MLP neurons of a small language model. Each row is named by its layer, matrix (up: input weights; down: output weights) and neuron, and shows model dimensions 0-191. Each number is 500 + 25 x the weight over its row's rms, rounded and kept within 0 to 999. Numbers have three digits each.
Before each neuron's rows, "fires on" lists the tokens most often at its 100 highest values on Wikipedia text that the model never trained on. A number after a token or word is its count.

fires on: "it" 20, "l" 8, "ic" 8, "p" 7, "ist" 6, "ous" 6
L7.up348:505512490490506485509476494462505498524463558475520495518519476497542527491516460506532517454465525471497538494528504483513486487491541507552477550483486472452484481513521536505486451550511483529507499475489497508472526512521493515531469510486538500460464496483504506487492526484497483545522489530493553484485493475440513491493506521512533509476470530509463488483492489505486511463501520513511567502461494459513477510498512498533485482491490465488474469482517477514485547491501526505523522466532489487499482500550532484482538516548568463516505507470447528499541508489513473475
L7.down348:467511505485495509517511467508471469528499502513531472498491493541492502491522489518468561471513554494520516511452505526497523545508527474527479504457504504504523544483467519504504498454527547522466497507498548526509494532487502463502476482484480496483495466445512505513514526534503490460477492498545458496522503494535432519489453468523512490536518506465536467514495526522489523526468532527510503544510498505486501492482530514511556484459501505486530505551529472471468441433533491513472531493497489498514498450522482490479512503488479489493499520483532460500494505483476500485

fires on: "l" 42, "g" 32, "i" 9
L6.up324:510458501497490481463490500453471532554525506513548490500487512496528519479477505558548501527490468509493503499530485477536490504481480508504482482455505509537483529475489550509526488525480501493516475493504539514472540531521449445493506490486474527542480501523509544478481509501533458509530471494462498508508503488464514533483505502537477526492512482473446479499500491464491525522522487498505474476465474501550453515511489509502482501449462520429463492495520500550507556520512518485523495495496498497474533514489514485451510518501538448502456526470511488486489487489497499526
L6.down324:507514483500468496526498508514460477511454500532551500524520500490515489461511490556487472475493470508500478518507525485483492485472512496505466548519562517498556422468499489479445530468505509514487496507509517479503475501495504488486508489527550529460533480534477502505502535489556495546520453461502516485519479492525539474555471502485503494528529500451469537438512483505490471534493544528505543502519529460510450470506509488503509509517515474512494477479500518504522496489516514483504521505491500451503521516485482486444527519542515525508479498495490498510486504483525479461

fires on: " the" 62, " as" 11, " of" 7, " and" 7, " in" 6
L7.up375:503461516524480480514482541501505510503471528506519547478503456521484521512465525509485518460464477462533528464487487478504513513492494516517519505537451458472512502479532474479537472508517461483467481542431489489501496502517516493491478513519482495482539507510509505508524491461539504510485470547515490489476510506495529483486486505469497481491510499509459528529484461476485558513503463503523524489462522471477490488527478562491491500534538514451535483520497532515539497508527520520511485478519505461481517528529535465486567464473516514478535460468505482503498517482512486564
L7.down375:508521523483444465506526518510518499499501494503462477516455496481490467503505509511494503476502498452484503505425487490530496484466509509513464493520481478539510489480496470513491509536499509471490447481494501480482513482457464470520543505495494495495509479529516536504511503534500515517499447510489537525495504535475520491484486504536492482502476520510479531530529498519552473502457515523503488473509491536524501541480486503468509474470523517477491530517500504454536533477518536547515526504498509483515624485489509481506463496514499507514503536492509512477549508524480420495

fires on: "," 31, "od" 7, "k" 7, "ic" 6
L6.up295:487532498487545494486481520490510499496504418513474443467455499522496509473479484498525490501484524561523501524507503480462529489468490512529537490487525489494529524510548485495504448471507505525509459542448528487517561492529474470496497521494493488499553501452467502479487474505527464515447505500511515510533488505503494483486492512538481473500506504515502489470519447519493551498500505441500512469471468471482508512502524491494570534491502505484474533510502489527511476532525521504480488504534499522521539528477499512517516516478471503555485509558503515525509476511493472482
L6.down295:454522488480479493526484458503532517530518498509501529536518483523511501494519542554512471500499470506518487487507509514528514508511443456495524519515490509466482510483497506535501508489435494561508522497497538497503477474443512495503514483495501481537515519490512486482457496502493517503470512517511497503495474445498536515481464506490463524478493478484477527498496510524478485444460507494476529513505469487523527515468481475502567476459527491480515498440549531515519490468525471472532488481487462515523485496567500504560518458510481519511495506538539457507497473541486504528

fires on: "e" 20, "le" 14, "rol" 11, "ration" 10, "ed" 8, "y" 7
L3.up284:477464468480477486476482485519496510506463481478507500504524459523503458458528476545488503487492487500511481492500516477508513493493524476490524552539516528454482497478470514501486501494525488486495558474500526522511462507527494486521534483496496507508526501527480538458481494517437525515475465505500529501518478483542428467557511461498500545483512481459480521506519467451500542490469471523524466505483450524495486491490551491512548493535497520475528530505499539538524508499482510477487479500453500502535492504498556514542506499538488503496499499492468505500544514467487548514
L3.down284:488498482523502528541499490544509493511509464481496523495461505467522531564505507460545509497498502529472550507497488540533478502465496480489519470483465456505499493506541521509498512499483530577485486546524487485525484483514490500501486509497482483495462507472516510545521507517543486492514498510490472486520524462504496531477505517488482479511513514526488510469445516532510419503501511492502515506552488511536481499455510537477484530471463500507501519506456496470491550543502486485520465472520519454522503487515452493497474494477478503490529528478538461488465511466527504441

fires on: "h" 24, "ir" 9, "at" 9, "ar" 5, " eff" 4
L7.up343:528480500490504489493485505496492514484424512495513552515517505479487504504507530478458490483537459504479533503422508495476524518450503531513474537507525520502504522496510552531463466478510497515518500524498491517492429491512474492485504452562514538549521516505480503498459516501475490480534540517513494567439484489481450494441499477512510522475488491502485470504492503503488479529524517526505489493487543483516546512463506483492518484514465482493480483485546497545512520475532499484536517483487517541529479520505518473499522519478492527489550492518528470518495485482501490498
L7.down343:532517492476536435529521515467473458534498514454505495484490456517482504527572501481532491471487515471461506465491488508539501489495509509512500515516474477484456551475514500476500483482482515517538491458496512505501485510413494497514489497466481514512498535518504519497502505521481497505513488509479447486531523505513458482490535505528513503502551499487480485516564476488529494511497494472555469488520517487520503528511497520495501475490529483471525507475509556492486554452480535481500465502502482484500499532541448503519500496523481507458485518524444504498517488539542526511

fires on: "s" 18, "y" 13, "al" 9, "h" 8, " Is" 7, "ation" 7
L3.up306:535515508537472490509515512507451523515511490510448493512483524530513516494508485487514518464498508439511502486519480488495524500526505476519503498510493504457472453458483531473453550495493463533491489479492463507529509480494485500519563511506486518526540507531472505480497563500464466499481487522488475501467512510497462471495503493487496495489521491516504541454489496487460494493510528471467507492532494495485543482505523544513493484541480553508485512499487534535466538524473532491513499507490541482516490506493484534488501511482455490500522491509465537506571569443433500507
L3.down306:518482509508539533493517520471499472521506510482457487481523509518512497516490488438539538520489513489476464512511490475471495492486492457482482501502541482549481447497508519558492498446471497526486507520479526485482516482487482501490464540480470471525500515553480436523446438543516482520558510499490544522523483486530503501508495496477513510532460528484534479488526465524485541511560471472499520543534518515478486480445491504495493513496503527515513520493529507524507528486521477507461492534487502466537472467485502474457498519497507517504477483504511506495538482506513526476

fires on: " dec" 29, " ex" 15, " app" 13, "ed" 6, "ass" 5, "ited" 5
L3.up371:513477515475486526463527460504487508485526475514478433516500513497522452529456509491542525476506516477498538462477481450486538525493496508528482455510455517505517493495531525521479515469518523452498538465473534546521536511527503521535499492445501475482529505484518482471454498517484492491492480509453486519505493449501487516509512501526501514473522491554488467475527447493495462506495466480529508523480511522506512475532537553496484502486532517490548505497516509502459490497478497507462516482481531555497465494505548522501514494532537515501470519476541507504480515480496521535
L3.down371:563503511517483511496513469494468471482519531527489447534531451470495522505469476490510466462450490524531490488522521486507489517557495502504499530497508497535562495522510461471488560522505498449475497485501512533458524512518465533509534526484523497534478520497499509503478503490491500504496523526509487490498500460540500565496475497507451482495519444549475475487501511495463470505457535478503522502527554460432491524508486488545485494493479472476502511500518529516487527518490496486489499471484541534468517492486467498481456469496502491531499504499512496521467497495524519518

fires on: "m" 52, " m" 42, " ft" 5
L3.up216:545504504490450535523493488505514458469510501501447501511507466465482518525528485483511548504478551530521502532446446472513487519523507529489531514457483514507485431489460478503519530531524478472435470499532503464474532532548534500469488537528524494509522479450528511482493541465511517527513509490511515483514464509502484534486508522520501513505491471471464530541496508515541474529534480486499512491472534482513484512480482524510491545501501526494483497466521475512489515491517478493533452438508520506514486527488493499532530455517515478513456512515505500497489484511495493495
L3.down216:510500492514504501501515465528480510511536506456504495468533504533432480482522526432488515440519541465514473537508502464473517509476475493542506473496507478533493450514509432516494507481501518501486520466492520508510486464526523479478524492498528546485471444478532509499522459518518532491498502466519503483539470537516500521494495439463503488513487513502518536476491499513521524476499521467465482546524495492495486478516476502490491509473493511494505500486488541501485493501514506543493551468487523513503479571529477455485496513559530479525480513524502525509460540499493525489

fires on: " M" 25, "l" 17, "ill" 11, " R" 9, " Le" 8, " Mc" 5
L7.up360:497510486509543511522529490461484493458490455530533504485454488508504466495483510477471482495502485515494530485488508539491472457472485480540488519500484514494487497489475505549514472555461557475473534484504519472514478500545480483486469522502492492527512502504463548526494475471513503463559499522530499517510457509510538506496510467528505481499535485481465461517506480523488503540516497453509493509459512525523489527500493458448464503478494498471485504478491499537495515504557494520549475513520510549500512526468526499471543513500485563470476461477499474517491521492474457531
L7.down360:502476496492491498505510487505498465521485537475500493524512498523514463477503476518476469489519468473530499533559518489459488514465538521480477495462498507492493506454521520452524509513520487525547513508476514477503481515497500484528477488491501496461518468484530503506529464496522526512549497476512539507540488501554470504517513519501479498529520503504494486514491483538447474503541473473506474540494478563518513454475475535513491492510468450522537475478518511577486545506479510518512472507527521492493418492489549465468483504503492515504467487494513520528541505486473509446

fires on: " " 79, "ign" 6
L7.up335:492529520497495520511492518519471488511482530499529498528484500529529455508493477473464460515502493492536480518454487522482485477526495527529499511552465536479506482512516503513484506531486533486501511485490483495496481496467508515527508491490545516464522506467492487504441501492531522509526484524497531494489498526486472522546508440511535466508521512481441428486495470509469490422535517505490469511498511470503529500542464488482520472519467492487534517464489485522480506477547537495496528507508464535500531505507468492535466540466510505511566469465517475515534457487520474515
L7.down335:498561511476493473503518496523543503534504498502511520500477511527527501448498503510519527493520536509530482499496482457520527540491459487495462469521496471530536514509489519432516477504519541521489507518514533481529502516484490510521478540537464466489495491448496518490514537521526512459475548459507515527538512521469573492487487422534472491515502486475494469520516489509519542498496490518495545505510488496491498475494487467483469506500492518491497496461501448481552504511510472501497485496521482479505522494496484514516497491458497467498412524520494488462474524490532466480

fires on: "a" 19, "o" 19, "k" 16, "e" 9, " bl" 9, "l" 7
L6.up349:528477463504521478489484497481482513536536517512557494540480482530476514464459558479542496476510435522442531505503507502520507491452516515495519530539518535524463512504471502493494461491518498538451529524516504488511480536501469520492502499490497530505543476539464493471498507498496522531496521483474493486532487509470480542480516460484524497519485471503488495538547528487511506535488523489490491483451494516541539517533487513539460517511488511479484517489503503506517466494465506516488458465486499496474491528492467491517489460499514470524532492496526514443457493438500467472
L6.down349:479484467467504512518504502491500526510458516506498482535502511508487511499521509406489531461528512496523491520508501478501537487513472458529482490539525510481471505481494438475551492528515470559498487547504517457520525521514457501495491496475511494514512539488494517477508478457544541484527584524517477495523502502498536487515500497490511504488511526547503496533498493502476517509487461517497509519500499528481503457530491518509454532495477508483507473501523503504521456516494531475516501457466525456477488484486508463473528445516497541456488505490470543504471509490530455493

fires on: "-" 45, " and" 18, " s" 6, " c" 6, "V" 4, "ice" 4
L6.up186:482490515519508537498535510552510530529517524536486524496478480495506491506483491502510527524494508480481521483495484533511462491493491497478479486509487545529565442503537487493480532490507524529488511461536557508474490505452487498504467505467516493537487502520495477483513508483428503480517538499481476534444471452519495460499498504520474487510513461432504513487494495516466547498500515491466484526533542474547538551499541474506495510473486504522518500528506502466431482540501501497478481512518507456480510505495523504513486497518502480503525507505503485454564467517497478497
L6.down186:466534509483515444482470496529509481512507521474504512475492463497519500524540487484455479487520478500554537472505501494504543493496470500517501520516502495471464511499467466520489483531497484538501516474487523493508538473545484481523517521509490489490475540481545529477456516470499470518519502534516498516522476531463545458530522488479548506463481489534505461494487507527497484471477479469546468494506481525467488495499469432479516527512534485527478531532448512505501533489513470535501524494474503532511530527500513475494474460528509471510523514546463511515424489507520519518

fires on: "un" 36, "i" 18, "en" 14, "n" 10, " an" 5
L6.up360:532467538534535499490505476497506498476474539496504476519470502559574518469500517553449478461473525501480506480516500503511489514492499500485481538542504462490510484526497500512528482501515491463516507523493509462472499432496518484492481494567472522485534462524506541511493504460507542490492481502455517487518466528485519485475537507509465527472487502488524493507500499462493464534508491496485484490551510485531504506488518502480509576504537502534490498527509503458465471477482491462506529484530468512465552491492518482485536527491456484497519464493483520532526514480530500499
L6.down360:491520482472525472459550545489523480542481478484479547462541485482470459502481524537557483533480487538514499494477472456481465500458508536496492511478506516502487444502505559495511523469526514537420472470483490467484525518475492511506503473478500506519519463522539478486507467537530531491532494465512525496481531489524511514497498509490493476485525492505515525517529489511512480526523519511504518512533512512470489481499494500490491483508531470504519497501514553463458516537515470492504502482494521492560495502497494539502478522485468464492442516534504542528476485499474463475

fires on: " H" 24, " h" 23, " C" 18, "ect" 6, " and" 6, "isc" 4
L6.up290:490487500487518485500468508469518493524537521475499464499536529535516449475521515419493502487538500508530502505489589527481490485492447500523521534495455455523483498494477501529481510536464470490486527564492522462504505494512485475520514475539511521498471532505515487523497480504483511513526541486467467424475520514530498532505524512459515512518551491508469483492457512478498474520506514531493477513498505509509544509482500459490521536517511456497509440484494465477518530500516518509487534517494502534470529524517488471508475509480493490516513502488515488514495508544463472495
L6.down290:515539491478481545524516438504488501480557454502495537510484493508454500482529492488515473476523492483495500499532495492538528483512529497484480464472493531506487493516524497455518531486470497497517453479507497474498462482506516586501493516549530535529479495514491526488465457472489521500471509489525484538527470499491499525501504460499508491489469518474527503499546504524567548486533503504472493499538458486477488486509479475478477477504510527533483518471512501525488490478445512499505483473495450488493491486490523492479554505552530554474544518466507523498509470506468506506

fires on: " that" 11, " May" 11, " January" 10, "le" 7, "h" 6, " which" 6
L3.up156:496576513487452501514509525507464479502523514477504520466516490517542436521495488514514522476501484507480506519456504510511499506496487504534519516514504522519508495460503485546465509503500485527473522492506488516469485493518501490522497522491467492471510518544518440485503455501521484493517507477550489459552525486475456481495499467509510496507482519564478499520514443519496517511486490506479465486433495498535531482496488523515491514534450522541483453501558529465493485516462523504517480497523483522459465510527492525443537476514487480477517501460502502548484500518459493497
L3.down156:478500505521493521559458505484468485524519489527518492505534498493509556495511497540525495494501495457548491487471528518521504541502520523483489526524517511523464500459538511444481510488492477504538491503505536469490478464522500521552458512501526480539532525488532486480477483519521513498446493532535494520463468520516490487514496484447494538490552481483507486476488488492515537470473493544479456505508482532503518467518504514521507506517471491487528501501530472502489484485490462508491502496492482475505464572513425512468493550466516512517504503469481492482519485493449489451

fires on: "ar" 16, "ra" 13, "at" 12, "o" 11, "end" 7, "or" 6
L6.up183:491497500489481494493505459551519497514467497534515463512477465487516531535478523503526486460563514515516478493555522465491500521498494478448467532478490495478527514493488532502499494518496484523498516512470530448502524514530480503517499476542491498505433491534521519497506506512514518467501522523504556504507560479477478473454508525524530509539501466530503504501528522483561470494512540513507427489512493493492490536464478482517502498496500526484524499506470469531465456502498466467500467482470521509474496487518521518489532496456527534512557463472534503498465529484486508505
L6.down183:509473514518534513526557508501482519522492458516498528501487482502490492461490480498526532493535507510472530477457451510557514525505527506500527519493498475484515529468442455504495507523463489488501497444497501524504521514504543509496504490508483477538441509505482490507522482535492508522480467529465466465523490540491482475533505497544540510522533506489449493513527486507511506527486484490526488488464480470512520536512519515482477510534506443533521509531481514454550537561464461493529474498461523491498473490486496453491486526518465487517508474466519490544497487498465473519

fires on: "her" 29, " Sw" 14, "," 10, "h" 8, "ank" 5
L3.up3:480504487474508505512542469505528455493531502476476510463527492532530502493481499518491498527501472479489505495473533498561563490515515523470477482539490462519459448461508493476466473501511483546481510476475513494484453501517452502508506530526500520513476447539528481462506478526488492495459492521497503488498505504503498516530519511492558533503501534473501519488515473527545508519482480526518470499492457455468496495457480510519492499505478480478471494466472498503501485519502476446521468484523506480474474517548507566573456541476500498502530509477504496493518525532477493494
L3.down3:450510531538493451512473518540527462527481515503521459510469498508525523551498522534534520514491462491486520524508479484536459535465531509516500478499521483469507504463516537488500496497490513507508484519473491506465490535503529519471516491510498452483536544517470456494524462488474525465492480495532503495513517482519503476507490499448533522478492456506496526508514506552462463503503478520532447489493468503511510498441541495492533508441457506546513512504489531472511496508525505535476472480531470512492491524498515508533495495495457479485537535508523493484551504490490436501

fires on: "n" 14, "un" 8, "R" 8, "i" 8, "-" 7, "and" 7
L7.up177:465478489467533476494516525494546489513456516491459542508486468502556512458503478496497525483495503529499532486460455443530545500529473521497502482519491525491475459530506518482486479530495494517502516502469469494497479490530519512572477494488484510455469539527487467488528497467526527508486457490462525536476493510505484488495545506508472464514476513503488483504472499496513530512462496522546490521509516513573493478489509486524513535504472512521498527478511511490479474497523532526480459467525513514453496492458484519488511483471499490501519529508539500509573438520483480489
L7.down177:519507506496542511528555538482478501506497511482470506487559472516529474508504504464461474527475502551477492501512510463508539519491513523479519474513550481514517494479482523461490496455542492535466477493493471522519527503505489501473510538535496548489545499565513479523501469514494514460505464519497458497504522485523500486527487498469458473528517522522521481491521521512484478490474513486485525507493476490480493451468553508522468493530479498500484479548519539516488493455488500506497539504486479495541520512466487485505525463464516476448510496519465519480476518444466548467

fires on: " that" 62, " same" 17, " which" 15
L3.up280:471518485520532523519543507482521526512518537497487463520500476472472504460498476539484518495478480542529467525501507547516473527482473492547503518539490504514531481459471499515469532504556489436515511483452470520500520520483497517494504502462493457490491435498500505506528489474527464508437527499499509509505493469507495509526496531544502481486521472487476542464504464456513522537500477523507508482465493521523464549538504478508508515527504503504512511552536510508443509466497496477463536482505471533486465464478522488461531512508515497520479495507507520506507485529473470465
L3.down280:487531464540525490533507509515496489524498489518522435500494489471503513481530500533514491521533479511501493466508544516494463458472445505496452500554510498513558463492473505485487521482517484493522515477483469498502536478492474464496516488513476477514514541538480506498509469521510491517449509525439502507469496472484497500489508519510536490532549498490521522543535487508529522555468442508520520453479494506487522513457485458487491471536515495474494484536554504468481489481481539475466492505468506506469503476487543522520501516477504487535529517503518525478539497526510491447

fires on: " h" 23, " to" 20, " would" 13, " H" 7, " could" 7, " can" 6
L7.up24:489458480494506495554472501471540488520524563455523448525577524530471523512491534439500526458514492517480514543517514533528506510492538506500498501495501526501492446462495554488484525507496471514518486502477532516496488496472487500490458541506544525539510523533469513488501515525502521515478508520455489494458517535492501544483500533492512462538513481497522497487468510502486529495543511495508524460505479476515502537519503488512496506484504470453477490520499499471513514507513517494527498489497561514515498482490459481507494532480472440508510456487493514478458517500477510457
L7.down24:517570484491457510529509520531481475502513487481504527498493509502507507503513467500517493534551522483489486517510496516531518514451492467457500458502499531516493525504500496464516508508506487499448538503495489493509488516522588538471459532467510461537506467515473467471493487472521521495485558492517534509482498524496557492501487511517484525514481471527489463504512494445503519497499527522511470476495485510461484479511537552479518490525526510505500489438508494511513456480500511501493509441462431536503484471482482514470516501445505477502519500528503470541522526489493500514

fires on: " and" 28, "or" 12, " &" 5, " ar" 5, "ar" 4, "g" 4
L6.up80:553471510534483537489480551485533527522496528521531493510425521501510543469501528527529488499445470510487472482512543494525516487510506495470544503468478485520458522470485452475487478545525480500499511503486478482515514497536485467509516457534520476520480525502519512478467490467500499475519513485496528502559498509478499507523493487509508517508507489501463504480479440479522495457508508494531519495478475481497517481516469481525500536490499499477506501488446477487505542552508484475492467467513478534522533486514490501536504473516542517494534524497521582457503507489469525525
L6.down80:510529498498463477515538534502508507521496478473458498468509521553496493497484513479506527538493481516493456493490484545494444536547523514521505495488552491512594495486486523516521476486526527474515490510519509511456520447475504497489493487511500486477473456457506505506537516482482556521491512528474478519473505512500528520503502492495526526496489484495483494443491446483528527450494522531484514517515491497477499516454539463490531532521517544481471515492459507485469494511479516520561493503486458485491493525489462440513453521476526482512479491487496515473515518506499511525

fires on: " which" 17, " because" 12, " such" 8, " this" 8, "2" 6
L3.up146:486502507489455515448492470499459493501499476493487500548537448502518531488510492550506521476515493517517508510507522538515507488542514468528526508508522493498513519464513525489482485485459496505482487561499494512515497579521490540468502472483467479496482490521508498497471525479540462532471475548507519513517512484479474500489536482527466501479526515493502498512529493501485494540483499550490472530497468451527534468523496495481497506574525420507512515534528512487459479505476468532476490516485478528469499478496512506449520495504500528523495470509475512445471519500460513482
L3.down146:490536518469481492514516475515518482528499487560477485530492501474487513512494490558518469465513483541505506494479535496420520496511529501494504493506512501462541522515536499489503496521490514446492519504485526522514502511503451522517497463451500490485508487516456480496505526517506452512463509488514474478488566506500512454447538491508531496519554515548495467504516506497503494545424494513512530498492470502456518490498526466486530475520505491473535478521564477506477481493501483526491511480496483486489498495442508524465553496507518500519541497501445504510496507502463505482

fires on: " of" 21, " and" 18, "o" 12, " c" 10, "," 7, "re" 7
L6.up195:537493529517516516520492515500490555514486566529501485512517487525486533515514524480508501497466502477498507487529491492546526510491508499522465498499469446546532506534491544515515521511458507511449451477476527498462523509480558518502448504490488545523536543485531494495513503469505500514493522506551476540491453527519501465513500498497489498495486502473492482536510449521502466485468493487506483492537484486481492503512516483500480502488474494480483499527453533544526544518466507515465481470508506501473509434465507518476499461535503528521531482486513493466498493558526447487
L6.down195:495502504501522523501474530531512539480517522505502454493513509473469519519504499457457478501484437484538518495490494462518549511463497530502518526493497498470446475457489467506511493488520502475506476444530531514495458480501460506468543496532454488551542528525487501508539488484486508506519511525513509512480495469525467475477524494501503507495490523529546492522487507523462513498436499506480467517509513535462519494482452536487500511493499481505522538496519536500566467516526476545500486480471519472530538521496552463464468510536481528466523482508506510493479473516516486498

fires on: "ed" 26, "ut" 26, "p" 9, "ing" 5, "aced" 4, "end" 4
L3.up113:479444471489500453484505475525548515515481521523518503495503487477510549467520489504474524494485512457476483532503519477538498492513506530506539506510517473534496472508544509519478509522492465540467504467513492484486502536526486501507476515543493503495505492458504526544520484468492495523509479488478456498483512541533461553504498482456531509445513523555528515483491482498538531509519479481526480483493512484473532512457507472479500551519491513498532481477475511532527451474523460470520525516463522520516478510521476508496508527435497487529526486504452473528552477482479526518
L3.down113:523514484471512497535512486486475466497490526499521497454504525450507479500546512553502483513488541505526529483556521433493491504424459515513478461496495498582474522462505553492464445494511521508496505495506516518506509488480472481484502499482521513500490521547510461455499462474495510511472467525518501468509527465507494489515512522539485511487480508507506462534468556491485479487534495492484534483538489514530505530506481495487513532474524471530503518478500508540503517494486499511438503478518529484466546507508519461500496497497475535474493517555513509503483500502464507482

fires on: "th" 21, "ed" 15, "on" 14, "er" 13, "ri" 5
L6.up192:519510486497481490548477515470523464509499499516541494520560463465483522462511498528493474515496517519520542459501509524544465486488522500513547523499485467493455509486524519505510515502558478494510520532473505567498492538477516481497457488447464470492486519467527475528508480494497466483504474504483473526508425534487464511503532533516508495483431495475500519459512523491523521460528532472502509528466496504550484459508509489501491488477457480505458521485495534534471509506503488519514532535518514476491487487516529514491500477489508477538532501479520522519450478489497515507
L6.down192:481483489539452483490502525486501481475474491509475517513467478531482496513516466473504538490520510563483517540553485471515520507493491504518483466505484498495519500481504523504432496500511494489480487508469516555484479500522546548533495510466440497478532514463552529501501533496522464493491493530469492500462546565506465495467502527504502491543521510482525516504492533513517480495439505436552512529501523516511468521540471468505529503526494523504484511485498520512500507502500489485511495495500501435524501498515469490511444512498546496491484495470516492514450483466481470520

fires on: "h" 29, "ed" 19, "as" 16, "z" 9, "s" 8, "an" 5
L3.up258:519529526544505539527537510511468515492539533460480503540492499490506537491516480522513524519523451425525493525487465501501496521468531492514516503525492506495507482494556510512503546476475484541527571545523480490464524468499516481522522510482451482488503514481457509480466511499528483493490495461460458478473512475445482486478485511483494470535515486521494499500492497489449461509474443498524525451505513501510482506485502538482478496488508509527488519553473536472494491489468471510501487512521476506540508535495531517510515488489498502459551509461503502499461486489482479533
L3.down258:483518486479512527484478485498518485473466489471481510506523506509483572540484486480526536437456521530504506468480504521486502486541484540474476511505551526482476499452482476514490475499524504504481492517529530499544493512475494514456519473488525485514497498521510500514513542510490510516511517482537512565493488550500413520505504475576503518539510528533506511488511516489526534455487473463487500480465496503489419522482478498500468473506530480462494555486483523474498504499497519458520502472497484521483492466521519512512487515537529488491485474506468504476496516498508505489

fires on: "ed" 68, "ing" 20, "h" 8
L3.up381:492502504476448502501500466449538460530572492510534500502520508508473478493520496508521500459469511495497546534444510505524511496523514554527482507529484525514499477420508525512473470494518480509489496473533501513550478544500535463494498495505517449453480481519464529496529498499498535514473499511454498493521483509496476527538513460509521512552482459513478478441493488500502477488515501493517490504475467492550466557497502525508477499510483477525497483461520525500481519531498464481530479533502532471482483465492475470512493481504484511527514515502478529499532530466479512491
L3.down381:481513474557495469552498527499453444507535473487516470504464502515482523502487516498535482494512463479483530530471551515515497512491493489483482462493541478484521498524468556498501517482444537483514517472512522488438486504483510528534490535490527479513481542498515484485523492556502500526493444535519494501492481529501470491499483513489487529501524557512491492506477507536508503503489517461491479457533518528481509477503519492461482495515507519504540517529492548500476534523475509507471492536519513466468478511480485507535521538489484513496492524438471478502497515451496466439

fires on: " " 50, "ates" 4, "end" 4
L3.up255:486538501487516476537490460497518494543487504522495532435470490490462526434521504477465478484458463460483483527500486477500486512559503504497530490464468486499485493517473478529496506496495490509487502458505492547499536481495514510528474509477518499491521524452476529522505494497502501516488510457509519519435536480524472501542456467507477456520524529522475505500505502489512489495535549471527516480512496505487544493551523434528513518497498493488525507489490532534524515475554515496523502496479501498520521544525491503568490533473471498473474469491486496549535490502511497496
L3.down255:518498520468497528476463545503517501505491510517517526539522462487492501547531503457556509490496505504483489462524509509511491482437490477516515506515536541486495498488512530469497434477504503519536523543491475465484503517510501471490568500467519479515470502497502516457515534482518495527511519525506501517539494508483486488482499520523535477482525494527518479490513510487459486524459465493537510509511482502484485475455512568489512482523465483504519509492545468485497490504462487492448466532513471489482470505515525478478533483522533498491470536495548506462474505514479414526

fires on: " ad" 20, "ou" 14, "a" 13, "ad" 11, "oc" 7, "h" 5
L6.up3:524492496457485489512476484494527555550490510524511531530547489499526501525530470512513506497527528519526538543442490489484488507513522537509468489519464460453479527481501500524450473474523502481497550484504444521509511537522471459524486498479452513515476467458468503432503495500469505481488510490485523531464492489479488519536485463471515495501501461455495499499527457499474485498514517511478520474472492476486516517534487521550510506495521519533519514505541487471534502486497480501523466464557472510488521481499497486500512495471477530478495506532533490495527565524499491485
L6.down3:518481480524549477540494532503524461501455511473514486476551479503498538474518495484516477509518494519458479523478482538507506478497468489499488497488485520494477487513516554476495512495491440519505472480511478549481521472457466524498551514461546504493475487525504517506493549481505512513516520497523459530507502527499532531469466508444479512530476500471529499471478474493499485522480542504485477491518512471512513525516512488493555520470461520447490539544500507503481442508490485507494500521480470478568526518436509524497481489464471474511501506505473537506523505525485533522

fires on: "ed" 25, "ing" 10, "ron" 6, " by" 6, " to" 5, "'" 4
L7.up224:487468501522524481525532469531509463475481488497477491467515456490474502518525539494473525496523511554483522478543500511493467501484535491524529485504503521520528511513547465504499489508547499537525504464447495522505500487483506503522481521510505510477519500493521495532523517494518500503546509477494467571417466498445476528481472520520524458496516555488489488484515448493470523519520519483496483508564497479479509489530522454468511499517494489503488470466482506478465519469493464498478531493491509516527561477534512473473497507535495502523531535480511493517478500474466461507
L7.down224:473481473532518505486507540532558523449486496491510497493511516498489474505534459551462478546517480519495465483509541488472555489494455490493508508520499510504437524511473504436503492504497496523461507493535503469471529465482464541461530578481523504479509496488537548485486521511483492514480511500506537472510556495501464496540495507482512482471472507481486455504471522514506464493502512501493502505529512512472537545468524477512484454498507531528517513461494527492466531463516518471518504520508477481521478509479531513479538492490506509526499479507484539488492505460468524482

fires on: "e" 26, "ell" 9, "i" 7, "ire" 7, "ent" 6, "all" 6
L6.up115:540436500500479540514555513505437550505510477512510516520487515533472493480511458551523531464470539518481506536503521498464501442537492496472536525498520483533477506504492549524489490505501461508509483529496467498487541514527523468482457488480513487468489494495488495497478522520550495495511470517531520475522519514495505485494480489509498471488493489488509489472506493455505467536487496472521523502484504528542484493504516479551514466485479515458485529514580524493532503482494506502486507518505476484503547463531486502509490425468512442497505537489493505520498476510482532502
L6.down115:477515518468538526499496500464487512518501453446534500483528525488505452450498547517510505510513470498489501511506472466487530522533485461476517514474485503496489515472468510478537507502452499467521460551533516496498516534515498452491482485518492500496492493498510524526497521519492510488462504503485529531458516573501516515505525459517504465473448526512482545463499496534457536543497532503470499514507514494497530490494502519527466468502471479494497480496520506512513500496511489519439491504519502541506491518484533508467478483553491467519529478554536524526520494511471475427